Weights of a small GPT-style language model, trained from scratch on English Wikipedia: 4.16M parameters, biases.
MLP neurons of a small language model. Each row is named by its layer, matrix (up: input weights; down: output weights) and neuron, and shows model dimensions 64-159. Each number is 128 + 24 x the weight over its row's rms, rounded and kept within 0 to 255.
Before each neuron's rows, "fires after" lists the tokens most often just before its 100 highest values on Wikipedia text that the model never trained on; "fires on" lists the tokens most often at its 100 highest values on Wikipedia text that the model never trained on.

fires after: " |", "ia"
fires on: " ", ".", " ;", " -", ")."
L12.up249 [121 136  90 154 123 142 127 101 169 161 182 112  93 144 127 160 117 144 123 125 148 119 126 163 136 135 114 105 123 126 129 156  78  86 118 116 160 124 144  69 134 118 125 170 142 114 112 173 111 121 161 137 147 164 141 144 176 113 163 120 107  95 152 131 145 171 152 107 134  99 111 132 136 117 149 139 151 134 119 120 133 133 139 153  99  86 127 114 161 155 108 127 136  94 131 106]
L12.down249 [131 154  86 126 125 112 127 152 103 117 151 141 135 114 141 152 128 117 151 186 119  95 127 133 146 140  81 134 146 155 149 148  76 143  32 147 126 120 113 141 120 112 143 156 122 119 138 182  90 140 123 158  96 137 124 129 227 149 132 123  98 138 138 110 125  91 109 124 152 101 126 170  90  87 144 133 120 131 139  98 101 140 168 118 132 140 122 111 159 124 145 110 154 119 109 131]

fires after: " |", ".", " and", ".\n\n", " des", " s"
fires on: " —", " Har", " As", "at", "ire", " under"
L2.up218 [106  95 154 120 131 134 142  88 146 146 135 138  99 159 138 130  90 123 131 145 143 177 123 121 143 134 192 124 116  94 171 157  98  98 117 128 145 134 142  87 131 142 111 167  89 115  92 113 129 169 125 153  90 149 144 185 148 136 148 165 133 133 122 119 125 172 128 139 119 170 139 119 128 126 112 135 173 107  95 161 105 109 131 131  93 163  84 184 113  99 111 101 138 133 161 143]
L2.down218 [134 168 124 121 117 136 108 129 114 165 135 151 160 147  89 171 114 102 140 123 144 129 142 152 105 173 160 115 164 104 151 107  92 119 145 100 116 145 110 138 101 131 128 148  97 129 154 126  95 101  89 158  96 109 140 150 156 141 102 150  89 144 142 109 174 147 121 154 132 218 155 121 141  92 135 119 115 144 102 127 117 102 151 127  94 106 115 136 139 107 130 118  88 134 134 156]

fires after: " |", " s", " July"
fires on: " ", "omet"
L2.up226 [ 74 114 134 156 152 148  78  88 115 171 114 101 117 140 173  91 123 174 112 151 186 179 143 136 155 108 162 101 134 127 174 146  98 105 134 152 160 143 133  46 148 106 139 113 130 151 122  72 140 135 116 100 124 141  81 127 145 157 147 130 123 132 128 141 103 143 119 155 172 117 137 163 118 110 130 132 169 126  96 148 118 148 136 141 142 110 126 194  95 117  94 139 117 117 133 143]
L2.down226 [154 116 133 107  95 152 141 128 135 131 154  98 107 155 129 159 145 128 155 156 123 139 168 165 137 137 152 154 114 112 155 127 139 136  78 101 128 104 160 139  90 166 159 110 100 127 119 111  95  88 116 161 140 131 138 168 186 186 106 138 125 143 120 109 144  85 134 138 152 145 129 113 101 118 139  75  98 137  89 116 130 130 125 108 136 122 117 116 112 140 159 129 126 104 102 144]

fires after: ",", " and", " (", " in", " s", "born"
fires on: " ", " was", " while", " although", " th", "aying"
L2.up113 [112 137 133 113  86 134 149 103 111 122 125 125 141  87 127 130 135  89 105 153 143 107 119 123 165 122 155 127 146 178 127 150 116 120 110 179 101 135 128 113 119 141 143 103 108 102 106 111 150 194 127 113 167 142 147 128 164 100 186 152 125 113 152 119 126 148  69 154  98  99 127 134 100 104 134 105 116  71 133 134 143  98 155 139 129  94 153 154 130 132  94 117 122 138 137 153]
L2.down113 [125 107 104 130 122 125 139 142 125 153 127 163 125 145 185 148 102 141 160 119 141 100 145 144  80 137 138 135 145 142 115 158 169 143  94 110 119 143 164 159 153 132 118 147 127 108  86 139 131 133  93 180 104 123 149 187 141 123 139 117 125 169 148 135 164 157 128 135 140 185 160 125  97 117  98 126 137 127 128 100 138 114 111 116  90 124 147  87 127  76 171 151 129 134 184 155]

fires after: " the", " The", "The", "|", " M", " |"
fires on: " A", " R", " C", " US", "inist"
L6.up208 [117  90 104  99 158 142 118 130 122 169 156 155  98 161 109 140 105 141 123 155 143 121 153 131 114 126 127 143  90 154 151 121 142  98 123  90 160 175 115 133 132  65 128 164 135 122 145 139 140 166  85 138 147 165 131 159 151 102 118 148 139 124 172 120  75 148 125 126 129  78  87 122 100 130 106 156 131 114 142  86 170 142 117 137 175 131 108 154 170 175 139 118 120 133 151 148]
L6.down208 [141 121 173 116  90 149 158 150 110 132  97  96 152  99 145 141 105 141 134 170 104 121 143  93 123 153 134 186 168 152 112 124 135 160  99 117  88 125 154 111 138 101 134  79 121 188 123 190 142 107 119 146 140 126 116 125 134 126 151 158 138 125  89 115 146 105 161 129 110 137 148  63 139 139 118 121 139 113 138 132 143 159  90 104 111 130 155  89 110 125 159 142 115 115 178  92]

fires after: "\n", ")\n", " |\n"
fires on: "-", "|", ":", ")"
L6.up190 [117 121 117  99 108 119 113 156 153 110 156 112 151 155 186 157 109 102 152 121 142 160 111 133 123 133 143 103 156 163 150 108 123 110 163 111 132  72 141  95 115 145 129 141 121 134 136 138 107 130 101 124 159 114 129 165 105 128 119 113 153 136 135 157 132 146 121 113 135  93  85 112 148 152 133 150 134 122 170 129 138 165  88 138 132 108 147 122 138 207 139 121 176 138 157 138]
L6.down190 [131 186 113 144 118  90 113 153 142 111 136 144 146 147  80 132 135 131  92 131 140 192 133 161 140 135 100  98 125 168 135 132  72 115 118 125 159 127 143 154  96 169  80 150 117 152 109 145 153 134 140 161  97 139 120 123  87 114 111 124 122  75 136 132 141 135 112 155 126 103 135 121 142 153 126 152  81 125 151 121 146 101 173 150 102  87 127  83 152 127 119 115 128 120 141 130]

fires after: " |\n", "ic", " with"
fires on: "|", "hel", " the"
L8.up138 [123  73  94 134 157 142  97 137 108 120 146 147 155 137 132 126  87  86 118 103 136 124 130 159  99 163 108 113 147 133 173 130 122 103 137 135 118 129 124 117 108 126 139 153 173  87 170 133 138 140 109 136 141 126 119 141 127 149 106 134 118 126 134 160 100 133 140  83 113  87 108 110 118 161 108 147 146 121 149 134 165 131 135 128  96  98 149  95 165 148  96 131 130 145 133 160]
L8.down138 [ 92 184 134 162 139 109 115 122 139  94 171 133 139 117 147 122 124 114 105 118 107 167 103 135 103 163 137 145 157 172 118 109 109 123 143 144 107 182 116 136 176 127 128 121 144 110 102 131 104 127 102 123  80  75 144 124 134 129 111 131 106 125 124 110 186 105 142  85  89 171 138 180 140 145 138 101 121 129 118 149 125 115 111 137  88 108 142 127  98 151  96 150  84 127 116 153]

fires after: " |", "|", "-", ",", " the"
fires on: " ", ";"
L6.up260 [142 118 146 106 160 118 118 142  98 150 121 131 112  67 137 179 138 150 116 175 137 142 154 125 130  74 128 138 123 149 153 153 101 129 122 168 123  67 147 101 138 140 128 102 137 117 158 113 153 125  86 158 170 126 105 165 179 122 198 141 124  97  95 141 156 111 130 124 163 117 121  90  91  96 143 123 131 110 108 134 132 146 155 135 162 117 134 152 114 142  95 140 127 110 134 153]
L6.down260 [117 165 139 179 157 107 147 145 142 151  87 115 112 145 102 123 115  98 174 176 135 154 145 159 128 157 119 132 188 144 145 128 159 103 120 105 143 151 139 152 120 153  89 118 115 157 107 126 154 108 119 154 113 150 107 116 150 163  81  84 104 131 127 147 136 133 104 122 141 124 103 170 142 132  95 137 130 161 196 123 152 160 148 136 138 145 118 125 178 128 108 125 119 121 140 147]

fires after: " the", ",", " of", "°N", " on"
fires on: " the", " ", " P", " C", " Rh", " Rock"
L13.up248 [145 104 105 112 125 132 134 122 131  99 126 135 125 117  96 126 165 147 163 135 127 200  87 139 107 103 145 148 148 156 143 108 126  72 111 122 131 121 132 112 114 135  88 110 117 143  78 120  96 111 126 131 144 116 146 113 127 110 129 173 181  93 137 136 127 110 116 134 154 155 133 102  79 117 117 127  98 170 143 168 137 109 130 132 116 122  95 111 113 135 111 159 162 123 141 121]
L13.down248 [142 118 135  99 135 151 129 105 120 128 126 154 160 147  71 116 103 149  50 113 158 104 126 116 129 175 171 129 127 139 128 155 118 126 146 146 135 141  93 135 114 141 140 136  97  97 123 111 159 180 164 102 150 114  97 137 142 155 135 111 126 164 152 122 158 142 139 134 123 107 123 143 125 144 120 126 147  90 115  65 108 101 135 117 105 142 147 146 162  79 119 119 113 173 156 122]

fires after: " the", " early"
fires on: " ", " n"
L13.up125 [120 100 126 153 106 143 131 133 151 141 116 150 199 151 148 135 145 134  98 118 146 156 110 126  94  86 117  93 119 119 103  90 143 137  97 154 139 128 109 117 146 102 130 117 165 161  71 105 125 157 101 167 158 108 116 163 134  77 127 158 160 117  96 136 139 165  86 144 125 153 124 135  94 109 137 101 138 125 118 151 149 132 113 154  88 108 153 132 122 163 125 117 144 115 132 182]
L13.down125 [145 167 129 115 129 114 168 109 147 105 130 114 114 159 118 116 127 126 131 145  64  89 133 126 141 152 117 151 121 114 157 171 155 118 130 125 150 103 122 173 121 104 183  84 119 104 159  92 136 114 125 104 121 131 123 121 178 162 155 137 102 137 114 120 154 139 132 154 111 151 152 141 131 150 107 126 115  89 112 138 126 127 134 146 112 118 125 137 118  98  98  69 116 115 124 106]

fires after: " |\n", "es", "\n"
fires on: "|", ".", "-"
L7.up340 [ 99 133 140  93 141  79 130  74 115 104 192 131 147 154 123 161  90 119 159 149 149 140 118 136 112 146 164 114 117 154 160 169 102  80 105 133 128  80 120  96  91 133 119 140 122  93 140 116 150 153 114 115 150 138 141 163 112 161 147 126 132  96 117 140 154 131 114  94  89 115 126 135  97  88 118 131 120 124 147 145 113 108 134 119 161 127 136 112 155 153 142 108 163 124 129  83]
L7.down340 [141 155 150 130  94 155 109 111 105  92 100 148 111 154 126 122 124 134 134 148 109 149 137 105 118 134 151 123 155 127 101 134  91 111 122 169 112 131 121 128  93 126 118 132 122 121 149 125  82 117 124 138 105  82 122 162  34 110 127 107 147 143 128 123 144 103 164 111  72 168 111 131  91 114 146 125 160 111 136 157 140 112 135 147 156 108 116 132 147 150 135 139  82 117 114 134]

fires after: ",", " January"
fires on: " ", "0"
L8.up167 [126 142 128 163 122  96 137 128 131 162 151 147 124 124 155  98 133 132 140 132 140 141 126 108 136 124 139 132 102 118 136 157 125 122 117 145 130 103 142 145 148 103 154 107  94 126 111 122 145 153 121 109 143 146 148 135 166 117 166 185 152  83 112 129  82 141 113 105 124  87 177 142  77 112 136 130 155  99 167 126 158 127  91 129 166 169 152 127 151 198 128 119 120 120 114 124]
L8.down167 [126 142 113 167 120 136 185 136 134 115 142 146 111 126 117 109 110 108 114 177 175 143 139 145 163 128 110 135 127 106 125 126 138 141  92 152 108 161 133 186 107 127 110 140 144  73 125 174 165 138 101 105 114 114 105 141 200 124 150 128 158 135 120 157 143 108  88 161 145 130 132 165  94 123  89 132 124 115 110 148 103 161 130 150 100  97 148 131 128 142 155 156 146 105 131 137]

fires after: " |", " the", " B", ",", " of"
fires on: " ", " elect", "erm", " cent", " US"
L6.up85 [ 91 164 121 172 143 120 102 139 150 113 149 151 105 173 133  90 170 136 118 148 105 114 108 129 134 132 160 134 144 121 170  89  98  87 125 160 118 100 108 124 137 145 138 119 101 132 152 118 136 166 105 147 164 134 122 109 129 135 143 154 103 113 123 150 111 137 116 133 148  79 116  78  76 123 125  96  83 122 130 132 150 121  99 133 144  97 172 154 151 100 155 144 112 132 125 175]
L6.down85 [152 156 122 111 138 139 105  90  94 121 109 153 111 134 124 156 182  80 122 209 154 117 126  92  82 170 139 151 128 127  89 159 115 157  94 156 148 154 147 178 145 131 116 138 136 147 129 163  79 113 122 146 101 136 146 120 102 150 120 128 110 139 111 108 138  94 128  60 101 176 124 155 154 145 125 179 140 138 118 106 159 143 117 106  94 175 104 118 125 119 112 109 114  74 158 124]

fires after: " |", "-", "\n", " at"
fires on: " "
L2.up209 [107 122 145 128 130 161 117 120 149 132 151 111 109 182 121 131 146 145 181 129 113 142  89 102 170 119 127 125 120 142 139  68  83  80 109 178 139 146 169 101 143 110 149 102  83  61  93 101  95 155 186 126 144 120 117 132 120 150 133 164 101 144 112 132  97 131 166 134 104 139 145  83 147 117 143 138 157 116 156  72 122 141 123 181 170 125 146 160  98 134 114 137 141 131 144 129]
L2.down209 [128 104 119  95 110 138 121 137 156 132 122 139  97 133 104 178 144 141 117 163 121 105 148 117 133 173 130 194 133  84 151 147 138 142  67  98 135 131 168 143 126 129 137 121 120 134 135 128 109 125 101 116 100 146 145 159 175 134 134 145 106 114 126  84 124 135 124 152 136 208 150 123 122 141 103 102 147 126 144 114 136 153 114 108  96 168 132  90 117 136 105 101  98 158 128 176]